{"activation": "swiglu", "norm_eps": 1e-05, "parallel_block": false, "init": "orth", "init_std_qkv": 0.016, "optimizer": "adamw", "beta1": 0.9, "beta2": 0.98, "weight_decay": 0.13, "lr_head": 0.00275, "schedule": "cos", "batch_tokens": [32768, 65536, 98304], "doc_mask": true}
MLP neurons of a small language model. Each row is named by its layer, matrix (down: output weights) and neuron, and shows model dimensions 48-175. Each number is 500 + 40 x the weight over its row's rms, rounded and kept within 0 to 999. Numbers have three digits each. A neuron's up and down rows have the sign that makes its largest values positive.
Before each neuron's rows, "fires before" lists the tokens most often just after its 100 highest values on Wikipedia text that the model never trained on; "raises" lists the tokens whose logits its output raises most directly, leaving later layers aside. A number after a token or word is its count.

fires before: "0" 48, ":" 18, "9" 5, "1" 4
raises: "\"", "\",", "\".", "\"),", "\";"
L14.down54:540432523552457511509533517472457507576489460486563554473534472527465485535411484461529398559458467437467544482518532517587503513509521500524543504570454500480557513455466460604506487538454468515504524462560569524461450551551446578516466503479458512475508559496417616526489531499526544419513532556477496513509436493496570491526459535517461480508392550467415509534493520453455497457514

fires before: "==" 19, "The" 11, "===" 11, "-" 8, "On" 4
raises: "====", "===", "Some", "Despite", "When"
L13.down44:530496494499510496480524517455465487544472478513519494570498507486509497485511459474529491453499530541494521531511489515494493502507459527495555515467453488468492493502512458559459506502481502499490465571506477487565503520517521495469491540494544518545539480476484437505487500493477554479526490498531447480474521476422448493474520490538492477479558585519527493541512514517538548474491

fires before: " in" 35, " on" 17, "," 11, " at" 6
raises: " in", " on", " around", " between", " against"
L14.down779:445515463491493441444430477530517591499503539373520477433539538464498482501515525543530495503540506490474544521515542444554554460503544455472459567509500527518501501485537498513491448447546467446386427504519573531524523478489516493469500482475566480539502460487473502604478452461529567507483483454510498502482519515529450440451640466459473511470549483526465538525486448564507479557422

fires before: " " 50, "1" 27, "2" 7
raises: " November", " October", " February", " March", " September"
L11.down409:482456525526458473563484510478424557518394528502545409497535543536542469538520503542487577526517468460506474547532521451485528508543523474461478484509507481560526502557531524442418429505523496518533535473495583501543476399552591559464466553453593575437509497491458471472519507476486526479571539509470518437436488473518564482452526415547472505450584460510496485469529571468490567542503

fires before: " the" 41, " her" 10, " his" 5, " its" 4
raises: " it", " her", " she", " him", " itself"
L13.down723:519508511523483440502429462553512443482480518499512508553526442505475531502533475528505440534488450464590456494447465474475463487521457490544458518418450478506543501445515418592458520476537452432484454475581525550548480463427503474500508522435539470502450402465477473484505545462536575485528519446483511499555477523562541538510470458510584444539513442470529541486457504533489468480564

fires before: "0" 22, "1" 21, "2" 13, "4" 7, "{" 6, "3" 5
raises: " ", "1", " a", "2", " ("
L14.down764:521563459468482478480558504485444551513549545512480507445563500525563523505445505508522567491543502556446529543459567495455549445528533485524469525539497519546475512501494498463490447543505522474536489452476513536481510497476450518493535471522548496460500377373448472484450486481520500504450425593462507604452551394510440484538507450514472483477530530427546474449419526596452538530552

fires before: ":" 17, "4" 14, "." 12, "3" 12, "1" 8, "2" 8
raises: "'.", ".:", "\":", "\".", ".\""
L14.down796:450489523501531500522483461500558574523515511505529485471549481562438530538450476485498514542519498465454475540526472469512581602519452472543413540537557493495454489501470518578483472494563482582501491472467460496524548579494541541460543555489503548475504450510509490421432536519590454489526503488555481458509441471515510482441553505440349474481495493514429533475555524512500455458502

fires before: "1" 32, "0" 19, "9" 19, "2" 14, "8" 7
raises: "0", "9", "2", "1", "7"
L14.down586:505510538465457477423450538456484549516544573481439442497524510495489509499508426481519510462477510460428510442580494497501509549512533491488517524523507477516544483516477489483473532492429500501488536481437593556571543485543521526522522458511502486527516496447535447495519520606511567467448442441532489463507457522437476525534498510503422433447487520522484550509510526506504474479499

fires before: " by" 30, " in" 17, " as" 12, " to" 6, " on" 5, " with" 5
raises: " by", " in", " mainly", " primarily", " through"
L13.down198:474493503467526548425585497602479544461471504463405498467454486451560513548459524446492581498448524594471548549515476530541510487591550516559521475488457581503471486491473595465554457492488522518478469528497404474513619508507522545515532524566541508520506617531498514556512473484508485553467473519463538460495532422550563409539549469479466464505522541505438445524523551423497553507492

fires before: "." 24, "," 21, ".\n\n" 8, "'s" 7, " in" 4
raises: "'", "’", ":\n\n", "'.", "."
L14.down727:428479534437518502496468488485496485458460497491514492529522533554500527529497530560483545486534508459522509481536455502531469508463450506496576509447512516551534513507515532488513545436479444448507371489563453437547513537546481535485517469479448502493414442483465481493485475536462546490507493427507466507508524551600523469566535516492556541530493510496504512516522515514498487447484

fires before: "-" 50, "|" 8, "===" 5, "1" 4, "The" 4
raises: ".:", " including", ".;", " such", " include"
L13.down354:520520474457491526582422523488523527542475496487540512506482476518584484594485473420454478509521465431479473487534459554441510519453529531489505488453559591542493554518568508506492485583450491473498537500518512529516396560533493459471464455523539523446551520497522450435443487569501491518502517490558417521488507568452494479527461515485494507543549501466538462455521516429481509499566

fires before: "." 51
raises: ".", ".\n\n", ".,", ".)", ".\n"
L13.down497:440497523484400505513460555405496488474412499528470569512504493606532555514527485468464509511520462495502488493531500559468474502519477494506567518468526538488449497481489475486457482542516387527474416537478467410529526464538528504477429517467407525417504564459499484493522495479470524459507416575541428447505505477540585518463510537495534501481468539422469517466447484491568456441444

fires before: "0" 49, "1" 14, "2" 13, " |" 8
raises: "0", "%", "ical", "ious", "ient"
L13.down166:530413512479479492482483468481417440494469467392464443507530500489438498499566543479503511465494545435489426488501471445508546525489575572460486537543548486463456419503611529583486569516523484475521487532418560432521518552475549554504471489420511510522480624485514504517510555582526452493421415428517537502486520528522527478450490441474463437500537480478482490539504527505473423517471

fires before: "|" 59, "===" 8, "-" 5
raises: "2", " in", " (", ",", " and"
L4.down415:528495400474478485568489519506508492487493463490520481493515509556542474533491537473475529531521455584484467551505513513548462487439554488456479471509497490485487444487490442454443481557488501497502477446552503452471464480534510538458551523489559551531541519496482543531494546538464466500452494486473508533477548508558429442510476499585508477515525480520475541480556508474494526525531

fires before: " " 72, " December" 4, " the" 4
raises: " ", " April", " November", " October", " December"
L13.down808:520506503519516479489504539504487455427549527511485501501523496499516498431446502489478548524478516484492404430478498482535460496593453585502523527486504530473518505474561586442545504494497476512544515512553608485546466494515544541494518569490559482462470480527470505496471522565473483479475567479443496458487484493568512554493462405485508500389509585492519494465556532550465561508429

fires before: "0" 78, "6" 4
raises: "0", "9", "8", "7", "6"
L14.down88:463442465460423479480494550555513527448495470483501513448472514491520464510537505475555531490555527479462550509552501489518536480475522533493513547487543509466468487585531393574496553448490463508527404493483459498468476535510525444522437490519554438542514485460468466529504435573522487380495451467575487482444445535517484499516487482483462535519531590477473491596522551460429488455498

fires before: " " 50, " of" 18
raises: " of", " up", " Of", " more", " estimated"
L13.down664:554494543480496487497484522472465516510559511469541432495488446458492594508477483521444593453531510451485467498481469394476484529441522492465527477518513478475515465573490512453520518571514584531479499460534557506462488505533543464470581477552506515493494528462456494570487440527467474495603411431532555594479448492479525474486523446554482468483535525455459440505536483492471497532528

fires before: "2" 22, "1" 22, "9" 17, "0" 10, "5" 7, "6" 5
raises: ".”", "\".\n\n", "'.", ").\n\n", ".\"\n\n"
L13.down1009:470507465451467494526521499500530553424508466431430451522492487463523501474501522489513565494541539552481532461414502514388535527502502560580538506507525524545570435572504592519516524540469464473511496515510575510510512495491515586549541574491482474419532535479526480473423445530483416563540497457488509548458460492449520509443541516441454512488496472530429533477578453464508487480473

fires before: "0" 49, "1" 15, "9" 8, " " 8, "2" 8
raises: " of", "2", "0", " and", "1"
L10.down888:542489488503451527468505451523482579501551408507514509510603495507545496519534504563475524507490532493501404515554515513494454503449497543466499466541533506548498498484569458514524473474478507544571487534525503522459500458541501545490532447512476566479475531462466534584519513539497501460455416472518457520544511493472508486563524444488532492483487482492464441567492513449452494544538

fires before: "1" 31, "2" 22, "9" 5
raises: ";\n", "\n", ";", ";\n\n", "\n\n"
L7.down749:531504516524446492502482550467448524439515575496509604503480472535549464536509481432472510540472548477510465499498577496501513604486496450517530513415502474505516499532503498490536481557474500455538489500483430455505469532491429495483494525530529491531485506444538524554497529498613451540538493422561566521484474483468535518529524515496505505479460507493534482465489456511482509513508

fires before: "0" 37, "1" 29, "2" 11
raises: " October", " February", " November", " March", " January"
L14.down56:484503525473504544524501583535438496506540478570494450488511548589511512492506460493526506494526508455489510541520535477514578473433431428469538424550503438512534484514536467489555451396477468494543540474508524514499492510488522504493501499529491565529516581515513438514525493577491495486508489441489486550532453517433556476469486511540476510480501517517479524526454556450520506512449

fires before: " " 39, " |" 22, "\n" 4
raises: "0", "5", "7", "6", "4"
L14.down737:449446519420518470575536447508509529469495506454456463503520467512523583545580542430482488517490530487465522485529551481523501495484505482555536477517439467494540453506522435473585509486499510528519451521421551492457515492502541505539468455437583498475462565489378500540516522472464435451439566559514509483457498492400550439492506544448434504525468462489475492508531537511500457531520

fires before: " in" 29, " on" 15, " " 11, " at" 9
raises: " at", " on", " near", " in", " when"
L13.down976:466493493503467480495528440450466553479598438510481450486473487479542484494465468570497544534539396552413486498517433552464547474579586488496516497540536439501526473464486507457540506489599499545499464551547519483517521486456472505466544465445464498460546519503488464554520457472447496511543472539515450527566490429518539476480479479532544479423505473478469574492546505513544546414422

fires before: "==" 25, "===" 16, "In" 8, "On" 6
raises: "-", "=", "The", "|", "Final"
L13.down639:503499498499522509505491488480494484497498496496493511514505497508518500506490501468497486499493485508516508499500496495485514511498537489493502501496513501488497508519493492493487492489516501507508521489520499487506489512501487510508529499496503497536517513508493499516491523500501489497501521485506495505492485481508487496501490481512488511510502536507524485492508495516485510497488

fires before: " " 33, "1" 22, "2" 19, "0" 9, "9" 5
raises: "ometime", " previous", " September", " June", " July"
L13.down344:536516475462477529510536431458428529481560472475496493510545482467552450546398546574531485539530472532504460535475564512489435516513508494455465511500551518519429456513491558455501458487488503525565575510529513422498516507504506504467593573483440455528507503524461439476544509480514524494539598495471498585471522376457507491520496499493456492484525477534536495478513565509495543507499

fires before: " " 74
raises: " ", " seven", " five", " ten", " six"
L13.down405:479541540457583498485504480518488468404489441561483489494476519484568522580510533560449509543506484514390470488527476449510496482548549448525468517506598502472472493473559510483516443529522537442461445490532497415494533507565515521541473477538483532509485469513486445552544520563456466572527498548513474527465495439505514458582506542519461492433487610551485526496520569490520519561477

fires before: "==" 35, "===" 15, "The" 12, "In" 5, "====" 4, "|" 4
raises: "For", "The", "===", "On", "During"
L11.down464:519526519529512520435486457534480471499476465491520508465482459448472430529551494497581494454458515494447524516539475462511568505508522492521556506482507442469500472532514514555493516527499547460492507519523465470478442530590524491484507558544504469520523497536515551510521512480486491453515516482498465523522499518489476465520478515488521507514495654550473441528502478506565489512490

fires before: "|" 49, "ath" 14, " Episode" 6
raises: "1", "7", "5", "2", ","
L11.down84:474525519527566467520519574467513487491509592461459495470520540514503517540493536495490511513494465498474493475521460491551545458427479502488579541534523480485489546409565502509459482498501488549533533512592466496474425532513435470493556447512541441543588464489519544526475515463530542528463561521432542527556532523455517463489511446437511504527496531472431420494421456534482501492484

fires before: "|" 52, "=" 11, "==" 6, "===" 5
raises: "::", "====", "===", "==", "="
L4.down67:434433563506549489414461539508492445459529599521496588536519544537471527522517482509522432450441514476512505481479483535416503458510476519465568467446489435497522564496508531503597478492530507498514434501550559455491579562521524469462484456487533496501520384505496488556451490505561493481577524486514491500490533453463544576497515499497529550466450537516565481511466549551477508455494

fires before: " |" 59, "." 12, "1" 12
raises: ".:", " Location", ":", " ;", "can"
L14.down589:500497528430512541474467534472457483503567542499451561472517488521453567460469476598487543461578461480469500464451451501454507447520529490544496488473485517529567506471506463517459494464494491477567423521508381554519520504482478513443479546562480446474509443499526493559441483519528472492468512512507516481529497459436538519480483479473513519440488545534412508439404506510482533502520

fires before: "-" 29, "===" 10, "|" 9, "The" 9, "In" 5, "0" 5
raises: "|", "===", "There", "The", "According"
L6.down166:422537463457517520502441459483503580529503499533534552530479490528571552462499481471527464508564505478499410454485479487482555539457487523517448500510519438438488503539495479453528408475540451492418542487540534469538443516485536511479558442516572476507525485524488493522500539495505547471488513427545496462519546479495500506447493501451486498541514542517514475518472524524556523580517

fires before: "0" 50, "1" 35, "2" 15
raises: "0", "1", "2", "ese", "che"
L14.down793:561474521548484563481496492525508492473495436438440547500555526542522509403435531453566483515475489531489378478541472508480610496499590508473466477465463531554470484478499467505401473469494511508459485578467546484472531487493484488481459490513495533561537505535501575532463520557533470496463512524504460510525492512515488527512498485554452476412532578478463567527430532508490475522544